Weights of a small transformer language model.
Size: 14 layers, width 384, 3 heads of 128, MLP 1536 tanh GELU.
Architecture: LayerNorm before each block, learned and rotary positions, biases.
Training: a variant of Adam for these matrices, 497M tokens, 15152 steps.
MLP neurons of a small language model. Each row is named by its layer, matrix (up: input weights) and neuron, and shows model dimensions 0-127. Each number is 500 + 40 x the weight over its row's rms, rounded and kept within 0 to 999. Numbers have three digits each.
A block is one neuron, or neurons of one layer that tend to fire together. Before each block is what it responds to, as a language model described it from the Wikipedia text at the highest values.

Responds to: Clause-linking connectors. Words opening a new clause after punctuation, mainly ", and" joining coordinated clauses and sentence-initial He or She after a period; also with, as, to following a verb.
L9.up684:540474461429467509510516514550426562407507555425516506452558445510517571468418482538442460520523502519481508508504599490428450421479536577479534515459462569483560523451451472515629426519486524530434540541531505485495564498511460469547592464461514516544425535491559536477503503446470424517470512542579549501511455520439511520597496464537533519548474532476494537484497586472560486562512
L9.up752:513528553483491429479480532536514469515586563532497468451499501431524489495474453513543533472553438458475485561473483511435403506503497519421453488515547516483481600544476465573521464400549411535488495525506424493440461485500493527476452511438427551543466444488445490490469448437476504505553494526515495522467463505459543529486530449437476510505514520469446530506540558471528506524484
L9.up1048:448531530503585453424480476569478462516515532474531472484521473387597477497537478551474495555548495490427484508484483529534479492528519495484532504465510575557458515545519500463516468493593423555458461532466552507433551503446467570555505541517437537513498449533488516521479436469484547545586454436475500537504525482507457487505406496507570536500511508551430503502576464487474543502448
L9.up1510:496494516461524521472520482585528486495475551476556424496562500421582495546477461526491485496506511473423461506483478458473457528458542516418492497496463533546407465565530454448520478502580454523520487524516498490467448503511491484514527582444466472500415516533490484519486508455506530515431566476480608485512416474436431457533514493561471501497478546485448527528496524472462515514501

Responds to: Has/had after subjects. Forms of have (has, had, have) right after a subject noun phrase, also sentence-initial He/She, and capitalized word-start pieces like He-bron, Pri-ncess.
L2.up31:513580512508562535432423509518533542546480495524447550504457528548527539443517507533529569455483478545578481570455495509489484467559553542411452409458480535537518501526527427467502498471486462492478456467508552497535470482548510485431525551421521457533503446475516486528516483451494515536530484480501562460519438482557526498512554523512517499544471469414467536400525424469525543520582
L2.up223:502512500465526452497507539483531509542574516531487516441535461523542454497538526517518459504583538503539457549479545545465435435522532445487454378525525461563518562471522510499488479538586474522513500481524498537504523505483532508527461564423510477585487471449509499512464488477447500543503550487496503467477464518428559466490504481512437484453511511489472593441523498469614471527428
L2.up269:495491537481543523529554613526464461489524476499430505567471522474512491452562450507470566490553436535494497549453432401450463527523522471558478483542567503490536466540455542508530536511511468450457513472470465473531449418516481504547508431482458558505541520509461480520513472468410543481569492509501512380538508526495485516478533457419492471458535558514455526490537511445521443571435
L2.up280:472550512432502455473510535469583486465503479459570504574493487523447520481530468515506604409527469472518425522373419511478503477515505503476497434458541491559504533459505524468495499504507444494490535464451488571467468488525547509549482454488467488511491461514524517522515567498520477449487538595571548500476437424499510481486546493522451533542473463508470567491576500533533450441464
L2.up412:485516534541463528529485494493546537569527513577552522497417490617490426505494510546458545482551502462523426492439447497476513543454508522455486441465569463482517611528497565505467428537505466516469466540462495489505504483512535487519556563419479453508512501497504500480615501460480475558548494551549528421492443460463524529539509474462497507545530463489560556559521479493537490505569
L2.up545:545550447524565521467482512500525548541481476487500430435504466554522447493518499538516521499549455533442507449513560511446475465453498518444464453467525532506509531482478509460530482482492490449504480405435537565551489488521569534522469468467496504490582527445502507478494412470488603467546499512484470514491426469482457505446478511532515535508551456495470591489601499468513515525498
L2.up859:495550514521449426464468526488472478570511504512486485481508528536528480467529510503531520436480489499473431494503461455527509515498472581543512495519533456495514538477529479535497474494513515570448442494570508493554549448505535459564440535460488530533554508463497554512486458576446481525482530511488512521554473454478578494472455489470492579473521453458518503522561497506599551480513
L2.up970:426497552494429489486457521431505505590567497500500489413473448552516489477475517534534482457521529586513408464435518534498526465504518540448509476463527452469558565389498468527516463432488487534497452435484426571522505454490536456531394508397507516540494511479537440511534481524520454501515491524507498507581500516480538504493481473461491506497480460451506497430514517491507588584530
L2.up1106:470502545613523539499554499491538521519505473483492489505490560487556484526510538496538508472478439545461453516450483540449457463459480439484474448476493536603560564454545516466479491542474495499444460442536474501470536524527497525465459470443459497526518491546482536497532501526461482507510528567570513441506467445452516422494521497518499471550520475444560486476609434520497463537498
L2.up1235:516457468431524413481420447501564530466512563361503458478429582548549548447438479461440583446549459478488487398523465473512461538480549514523500443476479515543442459518469516423545491534528432526524504526439540469520520500438565538502469536509478489524452567437495497460471502483483584520490534506483468561504518403525517460485476484529564550495557485461509534505632506475571466553578
L2.up1390:611505469478536552439534501446466442514528484527510577443569485589485522513497473545552512530492511478521477528408513486509440501523514502462476455469579498507578553523542489533475494492567467519465494498483548559444457510487507511508417433547510493503523486488503528537556460547472485466468555519507496475426491449537517467499566516441497500502483456505476481478518478531457486487481
L2.up1394:512486522476551500442486560474508498488478484529444500491451507512584440445547527493526537433458458504489453476457500495513462478524533492531510359528507504516512502494510459369467490476520546542472523406482482518515505490467548539499436498466502453533524490508536535465484484472445571490458498538512495516421453460462505458446521468480499575504547468433503557512636502467557529519519
L2.up1442:431519447431472470429562498566536560508477512505516526461483505520462417480461499536589517431513487488457447447474514544479475541521538490445526467493519485520509496500475478594404449496497494481560432468502462480480488435429490492439526509472489516452567509441525413517515453545448505477416553503554521474458470557541516471467545511469518472538575440528489599449547548557524446497551
L2.up1477:561563512517557502514513493505467486476468556512446518546535507546522417538601509443502585430496428532521491457465516438387483550537466460487496506515471578481447535529592516456505530491541508512559470489472424517556469455535523519465548476496408486512530496518457441504560530432490519535499492533494517552543462496572517502477550423468499454488578398476419636459568498443510526477582
L2.up1520:501523497450488458489503549468515468521483477539535494513518468541477490435506483609539571535506489449592509536429522493514539444520442575473492476431506489486476565528544473479584527545542479551486465507495502546521511478543565461524474511497519548517558507529468521446391459510501528516500527580508452526440439462530478481461425428499556520477514516491409578539547512476544531460535
L2.up1529:481490445491558480531526573447529509485509499520489465504490489550539455454516452513500545461496518481485476456429468485508472492560492570499544484479507536528483431495556504445485462494546487498488451437480562536535501450540503521494482493531457502557505465477519553568486548561490558488522523521524529465497520443565523458500520471541563481537528393468544582377540552458490502495527

Responds to: Second piece of "hon-" words. The "on" piece right after "h" in honor, honour, honest, honorary; more weakly, the colon after list labels like Starring: and inner pieces like So-vi-et.
L2.up4:517532506504516515524510548504530457489516566481442512521513509536466508529488490513515481488572450480517473579546487533437536551430476511503507494544589582472490500506541403536557529535501505495479515513469468420490516471523558439531459514431468540485556500470493452507522487483453492486503500548491548523539505459538456449530428513408478492458474461517474504502453500397537522496472
L2.up40:464537501546525404547519561451474522506576438425498511539549577474483512523502419495474492515527438583483489455495483506425442551524454556514539511555547513479530525485488530574427567465511479496438472463489540496524386461508501520527456515531490497502487553535540447543398476535497535446522574536478485506427468451554565465490533526468473550522477408471505499455529508524520507517513
L2.up352:571412484506545459509445482492470467430467500496510508546496485536555482542460496496536489544583468546499492495492483437485483568427456558447461547601550450534468495500490456474437525509515478553419474471548510542461469490530481499541476535516497486501516472442566470376384551500452527477545523500463519551504540534490521509493462517499475513508513524567468562536457464503509549488548
L2.up456:525469498537448494534539583534454539511515544474441426441543539538468532523472442532474455564561481512569484496487493487437508489542459484460525504525581549437470494497449461542423574436556518405468500486458545430496416429512473485494468535511449512507501476513534410522436507512461526418509493491460501441496516468489508474487505442512521522518484527454536506547508460418505530516520
L2.up461:501560502470478458501476537531461412488561468503478442479498518541542473493448531527598534536542488496584521558483509549509509466451469484477523515431494443476562552475488538521511508495501410495522478465510502486586490442519474430526441474470477566442534530448507441426491571584449589485547488490470568414543539519473518526541432503455518522486485479450457527551519435498496513506537
L2.up480:488484512494534500487507610527494553531516509520440502528426550564506541481501499562466469520491500498520497490493498442498463503511497558509525482483576468492536530456461548481461498510545521405400443429420507524487467467567530489495480524539420531501471442478525427487433536513477521502566573435516566433412522515518494528541447499473501513520471502496493510591501518499494529528548
L2.up550:485535476508509533501507533477501465545524516538505507523489494561505486484452535540487523498534438491597501505477480506479505521487501408539498513460504529467471529506485521465521590535512535538455497521523467470472498457537495494482516611478499501505462590521529510404498478443487545555510532489445518498483418452512506484513472454483509503462572448473495471497500524475494532497558
L2.up858:536445485498559535513485459575573511523527568490515515545546498523503533587539480484578525452564512541560456537488497542440438536458480515491491478520568522469473507496530546487462503478538456472454493481531578479480536475465480452437473520555497463445508448410528498511453534471519495538548448489491481495505490494519533474543485538524517481542491462540384518510488490512487502474466
L2.up978:456477439437504487475464564488535600528505504515455479516470566522557506485579486518456486561533415498506482462539502421539517574522631532519517491508544501540481477509461497516464552452546461447476463508474493486530468399525485485448450568520455491533553518453540462491510437425522513483476539470543524505415599530514561475451470498484509536488471504531486504506512554465486467596453
L2.up1014:498512486536465566442483456575558529556547569502459469435534530536450496467444581578482540478519524496479490470503561485476496527494503451464426503425449539476507582443554446533517493547514524513515547524454446428533528485419503475505460478407454472463559467428545437487548542485472513500534460476497450543573459489543490430502507500498529486552464420483539500512525487530498566541499
L2.up1113:506433571536530496495491527515437506476568538473479532481494475552507573509459537510439469540487541507485435466501478470475490529477488501493446556460504457508482532474458547513444560570488558499496491479497552520477405525528522508524454503509461440503571547529558536503505564557515515475554544509425536478526415512406479502516445468519542558506504544517553581493531527506525505503524
L2.up1136:517461594477524526490501495491442517499531532468465519511508517505508515529524485494519493554484547488536469520490513522469471551513502557538460427538516513478505507390453523517467545449506460476477481532573484453458472431519498529422467544549455505507522533492532540526492507481489557493493530522575521434546506513437481572500544459466476541478457490518448497482502516448524460446456
L2.up1383:540471457550522468482510514522557474537510458487513423483487498495510558505469491595469493552474456487517503501476551441493512462513500523551444490554412543534397528495450439481522468540489498539418470509537551500542487501521494475508470501488438483440531443486446455512512561499535489567544468433498488428486465472500513483532560469508463570431461475553464508517522529447497516498478
L2.up1389:534485479473448509469541643550484423463551516444511443480533482556467492484397503538479441505493503421468429481481488445456471600486518451501494525501537496518551504466484503563442553495487487419505518520468510499511437437511519479542457440499481485427479547499564451561519451485496476472472487497464519462462493416498466428513437472411527545496493491513423536481554581536497551487471
L2.up1491:513502483475491507508536516481440645477501483575473486460465519505487454510536520440557548535528539498502486562469496567493500563523496502424520460525544523509494461516445474498454513493483522492474486432548476479526481484534557469533498573422503501481487523550519420533535465517467463463541535447513439466404491435480423403471452452400500588480536466537439549554536485470421493538522
L2.up1526:509575554550554419547551523479504480532632490528451506562448533571540521459499497496501571489448507576484437469466469485447462547466473520457462472550483473570499471477439565487523511484496471433473457455402547515429495513530533477464516477486465464510541520477490518520392537426461472469467556514502543481421516511504549464476504488530539468542507395496478568460490551496502532476603

Responds to: Relocation and place prepositions. Mainly to after moved in biographies (moved to Paris, to London); also In/in opening dates or places, and word-start pieces La, In.
L3.up1240:563499487480455552455488527552502500541528580491414501458489429565561514486442523542475501491500475466496485468528516489547489512489538518522422486537515446520456562474446598514530474475512527468504513434460540517482464491500546526435503507468507532501500489452568589450480511422494572512496520515529480513508570446395493456521559493504523557462527511505493567566502460485535586516475

Responds to: Verb-completing suffixes. Final word pieces that complete a split verb before its object, especially -ing (produc-ing, featur-ing, provid-ing), plus linking prepositions like in or of.
L9.up8:487530537486465466492472510508506509533525470483531465475517515519441496459503582521462590389504444470487516553459531522467481495428496489561434493483467390492533510522515588497433567460464428517521492511472477550605544524472554496517434484522504533452451480458461545440487472488430489513498536530584509491516506484441462518474481531520529465471557505503411459511558629512460454479507
L9.up454:494523465512516495527497535554543500473506486550471542458493456534555441534515468518468492464475544520469413484536498502488489521423540506536508550545501504536470520439461504482550461477511445519561490540492503587417491383497458462475488499452496446511397454525499507504471478454502502580520483491533559566505535532447470522460592504498493502500457489471494529525497539489533437519447
L9.up799:455478498479469466526579428570635532509530494543473497469525521485513484420548525501576465447514441581513508598505480522519501535435466474422517504559499449445464553509473427516506513494505370514567493557457524494562487480491580496478518481490458567547481493525466451563486499477497544490479565452574482503511525477548475525500516540494501492463520459499473528579493523499496485553527
L9.up1392:476450495510434512572443484550566558477491580486481520464527538499496475494509431505530537488531485417453523527513452503468567488451556590448425450475400437562519512483504483432482488570488466472496482540495457466478539487460499476537443495461533588470511517484499481446521473448493489492538485470509565583543535488489505522480493449512482496473521469541433496517540516504571492542499

Responds to: Mid-word continuation pieces. Second fragments of words split into pieces, mostly past-tense -ed/-d and -ing on verbs (earn-ed, place-d, Follow-ing), plus inner chunks like c-red-it, lo-st, re-f-lect.
L2.up78:433493509534521456466460532477569541510520486495487512475513472497475527474495512467500530541534437477534486456528537491528491485529540491406428485510513479508529578492515516481490517474575463538519488553443577499535473433444464554543596507478526534533522513530515487496559435453549505530503546509496481490515567535480553488514419453552523480557468449483518534475495548538483527530475
L2.up105:532491555502567501478510510491504473584538477522387450552526458521488509483552475481567538453548474477524503550425511472544496500510474538519476446424516502512503543486509531440515571557547529571500500517462491527537502562490486567505503489506522494487486511473523451468486550498474515510491563420515469528488534513497485533543474469558552479540489503568457558539486525514496512515475
L2.up218:553513561451555510482510489537451487514503462501477482551446521529593493470511503509532532531564479515542456512500436473454476506517530581440527471495517396559477484502481501505425540472575413482471452476524479567495475436528481538542466537464443446464511496492522460447434519466460508588491586489566485474460433511460460400501508405483490572521497453493493557503450521461487575520560
L2.up275:529497500541536417475505501495512469540554438488530457464507495425426491527486515560487599426539442571516448528487503439492492474493493519498379456495525533570520508479497502468474480531513459524466564592482474483464478500532497505504434590483518475479439512402484524499460593470479484532608510479494517491488511527512462511529539525536457514446479516538477530455491541486508491472507
L2.up497:565421569521463435520480491547486464499522552483379460562484517459481448531454438494538514467536480530465490519486489473425404529499563482524533479551492528546545448463522455466524531580577454551469536494494524474513489482544498480479506563491472515468535504465530460505506527504537530484496447457521574531525444478466509522511479500491545500550438531478491546513516442526497505476476
L2.up622:526473562507498477489466576502508482603464554465439512492499489608470522521503438509463596449506543509526527492450416486517429487460551471394477506490486463509555517474586514478518469592477458536495461519441518513521503537458509503463482554463528528478554474454550522487502537459490487557447484499496593478410489536563515520522519520500482536451486460529437549475487448526503499522581
L2.up701:526478472535558436480443486511551551534465439531465488566543516496490536536575462505510505560435494503554450510440472506428498472485495500439481485443486467523528486484461497477486519515541485550445479485474560495490451529549542523509531531490511494536474508529542494452529539423521548483515559512520468475601451519484547543510445429475532509535536446516482495502547402461453522463491
L2.up726:511483427404520518480449534478500515587471483554486493509428489499488521418592527512476567463507536488545468574492532473538461578498580527431417466539541457540543486563530447502478521493542456506428518468456495471488497474545502514536515572466493530486525443534479456437494451467498501537525516478558529496402499472394543511470459467462514533508464482517466543579496473499519492515503
L2.up819:492477493457515475530479549463588469593529477481517471524449518495563467497518472556523461492549463557540455525449515505461482497513460562485471516480492472516538520444491503461413496510516376559491498476481548457511483480451514532440509531490493460468488582463491409491471451509534452471526566459474597494466514536523465482517454507494486584495453568527450566429480465526519453499469
L2.up866:508520486599508521553499486554482513566479496545503526457570450517485420435470509529499492475480528515468449477490505528442447565466490527461473420477475496537502567468546464494452476501508465496557488446409522516557495508532447527518535560503479484501425524522505503494538573488577451551486506550520508502491477458528511527538538446511551446470467478520427462391544531456528526487525
L2.up1088:504480516518593497433430485474576523588518485471523471504427514516496471499571539599517563453477474488507463501437515498507471502529508563503515358520585475498514521498511499539408539465570478492446501487467482473504528444425526485544497495477490499463537445446538455471459458517556448494571543496499510511544526471474508502505449491490588517515485494549469482465478521497546513521458
L2.up1212:524504485493531447489440523497445453499495475515504497430486482561473504495406533502586531448537502484484515531482520500495532537406470598421476516507527525492502544442450494480442468515511487488540493577475537551486565552500553547532507464462494506550550586448497513452436536524491479454429545534474448530493452520497540500451456515495457482444516420498545547456526592470586518472524
L2.up1250:514523442556527493443554495531473474508483486513544486591504482482413510486466511487439566440504435503533477480503492493501392531466479533520496494517494475545512490456586501530496531548495445530507517541474555453501470477472487552450567572526537491390526499457504457491436549504556491540494508508551505495532503443538498479541445484513507438430460451541560554485489515458496432465500
L2.up1326:510519541591459467549459483513504540522538505500474457536521553445562520571504550582478488539527470565478506444444435465478443496493524439490453504514490565492479569532479480502461483498525528554450527478439477486451506474510549473484495535433479459479498459497506528528542498526528490547501466502469491506512539508462506542539488514524532441504525519468492508483469472570479485476472
L2.up1412:549499523559546469492484528513521523576566496500544513518425509458547495424523514602483559477444489440487504500445520480471446499521444524572506411502499485481606526433503484476445457496534466510484526570485455439538396508475525492546465516521523451522466504416471424460506515474497479530528465551506471466463492446449461491477508426514434512471504552490510536478514534490542519516508
L2.up1497:529487486504497432558514499520501498526557550512492499491487460574524506449559496467503569448560500489512385572490419498500474514513495532406490502432530511475561554501543594453506492569491471538518495543503544538531531515467566503463593466465449547476483547538473453443495525494496504523585531489476468530495523497502502508553468496492510498502503402528450488559520458553546477508586

Responds to: Subject pronouns opening sentences. Sentence-initial subject pronouns (She, He, It, They, these) that refer back to the previous sentence's subject in biographies, e.g. "She won", "He studied".
L3.up102:528515527478453480525566526501472553499514492478430453438496483510533492534501488545519529498516521510479454490552488499523483472498551551451513476504484506520569587490431501581512473474464488471534576511476462511443526425457521534467505520432507508553583549465537506518512453501470524458532527553534504579490509551422482441453485509430577534555521446470545570486539568489552469562512

Responds to: Split-word verb endings. Inflectional endings such as -ed, -d, -ing completing a verb split into pieces, often in media or biography text: produc-ed, star-red, premier-ed.
L9.up198:492460543541453496476496551520518479486494555518457516535552466428502467488472503517511539506489492512445487519529446477476422487473473529515516507487537518527558587492453524457543461485528439473507431543463507453480539475475417505513482483484501529560509542430552484508426498493507491494530524563552477565471541493460502462510503549499438426454550503448541504445527571496572484474482
L9.up1166:489463516529474445455465545557468561557528506465471447485530464484559472585488462571547534550553471500526513487499488415493479458437514524417516463523453531468499520576452478494489551568474555506533504506482461417490492497471540461505477548448492449560504501519535458444372531512526445520551471450546495534468431464502422436464538487548522487499582484461545534557493458526548559484536
L9.up1379:538423505521483509491551543554493480480466500478446502486579523511536497504467476471496524513529489482500528486494522470519468430414510529443465486512483517547467513389490508485507515519522519527519515404485489483504521466461529421493491498514490501556492524437420470402416599470549504569525494490493546565393557450496559493511522509521528594528501531534460493478488518512481451499479
L9.up1406:540465502542470540503478454462458442468480463486537511440467543522516485521494478579494585482559514489539466535496443433461498488462495506493521467479497487518496477471476530516475528491485414553477528502458554492499467494511532473455487495441536528523463448516504521432467502469496480533506524524526505534450562460466436561473443509498508505468547476478463558488512516482436436460462

Responds to: Temporal/locative "in". The preposition in/In before dates, years and places in biographies and music histories (In 2005, released … in 1983), plus word-piece fragments like se in these.
L2.up71:538516493457549599424518597439525493489515477448470443534466528529480536504417459522509549508506488502522512489431546502476480467536495532461481484493546491466488575453547573490534475528444497498520527465446536485468383523499521467519516532503418425457547475454477480464546510500507563487546569546515520436481523445536534435466516511527506583535480504463442515514493564513465500538487
L2.up118:474506464517451528502574496467512481561496528500491452550487490516506516516488469497532495506463478498449463530465535522489404502522501524514514473517579470514507597449507525391517435497515423482487450494463499570434428500546552548540494525521465445485560533461450491468437481475520503500484514564524593483505500467585513547548505450492468485521501486533509541520519431489483560482491
L2.up133:434563487484442437534459577493494559557514560535401422529541467560504519512445573526520545482461462514577509483510489546477416563417584518532521503488509513450504540450553584549585490459494480467579493510448447550452479483555519537450500519375398467483471548518509418497518514449511525507474505541491519474513491488555489551435487468519542430538507477447520557522520431466543494512578
L2.up331:542534525467518541463519508488522451494567529443435490505565487552506552518465554510569499547460520541490507497439508504451436578511454536571472405554575496484448516422528508512520497423467503461549491494502470482494441496460531480442473472459482484463525464402561469479484550536496503448459555527499543483543531445547552556488459466526557423535499465459452555526548492469525586555511
L2.up356:592439457459499514485515484513512468540509448477456452443467469521532500575523497505504518526511517533568519473498472498518497530520561591534494466463568507472467496412449566555526523486522483476518486504621475439569417469445494561460432534484489483511502585458523515479528502471489534518495509495465476488575505473424468478528539474505493554509494509524467545461569448476520574533530
L2.up549:494592448495416492457467500468562449475523451517538433478518497518473401493504462534525503517514450557540482508487531504488433490554531420533531467462501539478517586447573511480541497502514453541508530473535476506608502451542457467444539535452488519503534460541427507425490488510523468478514491541489459558557523545494462541525590483440504504519511459495478535469552527469505542471441
L2.up754:541526493524483455476566527499493522488571514490469491504533505538479472607559514534534558544404485506495523510455461454441490513496481522502465475540486479514485491491483532476487527497551492445484531476510519464459421461516578526444504467386493501502566510523468500491471480540485489513488488558505500460508513506540542515549462544479469500526552471487497556580490495530537524493413
L2.up854:535508470411491488444528536494493521457442478464527551510488537507503457558500516508537553477530449493524487486470541444511543476490477550527416431492554450498414499427417518498483509511526527427460477493491534435583430482463516496423502511497529570450557534473526507470501466547456537463544587451544553462546595498519461484499467492404538479477487497530473515508581458433448495488526
L2.up861:475558601499527529470430523512529514557523530437450496531495497563517517540446524550471512435478510552483505508425484507456480526487450512539507464474534558429484515432554472535513558528498490546492518516440479479523473522484491496436460406475516471425502443455582513531457504483474522448418440504497461508475555473513520479521504494521529462433526507465512498498532510528509553555535
L2.up931:453636436453454413502483593524504513526520527463411459488560517569446487540507486530496517461536550558487460570573505498463473460447508487498453531510554533536471586395523488558492517494526505503488505534515565500565514434485479466494503471425425418512535482456521440439471499468442452549480527486500537491460517502535539518526501501512452486430471532508479528478513450551544512554432
L2.up1260:513544500511493434484445607503536565549535547456503483480470451573500487551434540580492472543532488560498470474525527476460429497484564544507457448540469475543521523438478569515479504514520521472536514526491506476460432439557512484447489527527470459519511527474513525475507516447479509443496509587494548488509540460468494468449513483520561530453541528517475525517487409451479516535438
L2.up1294:460416536626440504538509539534452547524548532514441353549511588514483522596474461443510523483420505479561527557499489448447433603475531489486480473484485534478498524499470474507512452461461495534462499474476535551494453475510489460466533482444477511414463488515490487419509457449536502544494548541449518569444455490519586527531496463491559518543556450530486459498510569447490560541494
L2.up1323:495499468472503438518498481560502538531531490556424434482470528542562507491502442576510528457444515495540529486465489506528481507493522554499521442485584482490474496481446571557503408510497482458460478492499552468558461432483537540517512540473466454506501474433498468481473517480489497515491523490533516507460528479415522457422489478532556534484466537510468546462504497538546500503485
L2.up1345:507503515528454572468457485464513493565539515524399530475537535585488506499450481501589444490544502508542462489486573516507471476480542487460486477468520506503585595478521537582570468546467497558481560467451487525453519435554550544449404493465500530448528484481484389524516519517511532503491541528517508458534538519551559479483574552526530454475531435528472476504561414528493502464569
L2.up1357:481510524455414525568498554469455524499495532496402484520475548500464529507489448472526521539483452523581419566506484496426463501489522486460513505526533532580554517466466523510462495465535488507525467517451481539531465442504479529429509494477486533534485512475528483468447423468530566497531453547515542535450522551505556476499547510533485499471489496535427538514485545509536509458540
L2.up1419:561459461443553492484506510474489492483530500476443497456501441520504497553467533457496532497532544512471482502507498495547495558503474522496418466453556484496488499530478575549606447503461467489614517510557494430489451467513546486455498521430476476500530515427474473526555511457469571480553456500510458474482590476523500490493526493412560495437503483505435556511503424499566552562539

Responds to: Past-tense -ed endings. The -ed or -ated suffix closing past-tense and participle verbs (filmed, recorded, destroyed), whole irregular past forms (found, made, played), and stray "ed" pieces (Qaeda, speed, media).
L3.up1521:551493508607491496474562522579516483486519532539508491514553534519570439467540531475555476505577479522504444477461482466488495523486500533529541470492513429558497596475537495561433521525559465523402513444475541438535499447507532492505508579467501481470507487520567524430495524471506493415540506505500516523564467472440474441455486502505566534455531438546505570447551530508445514513459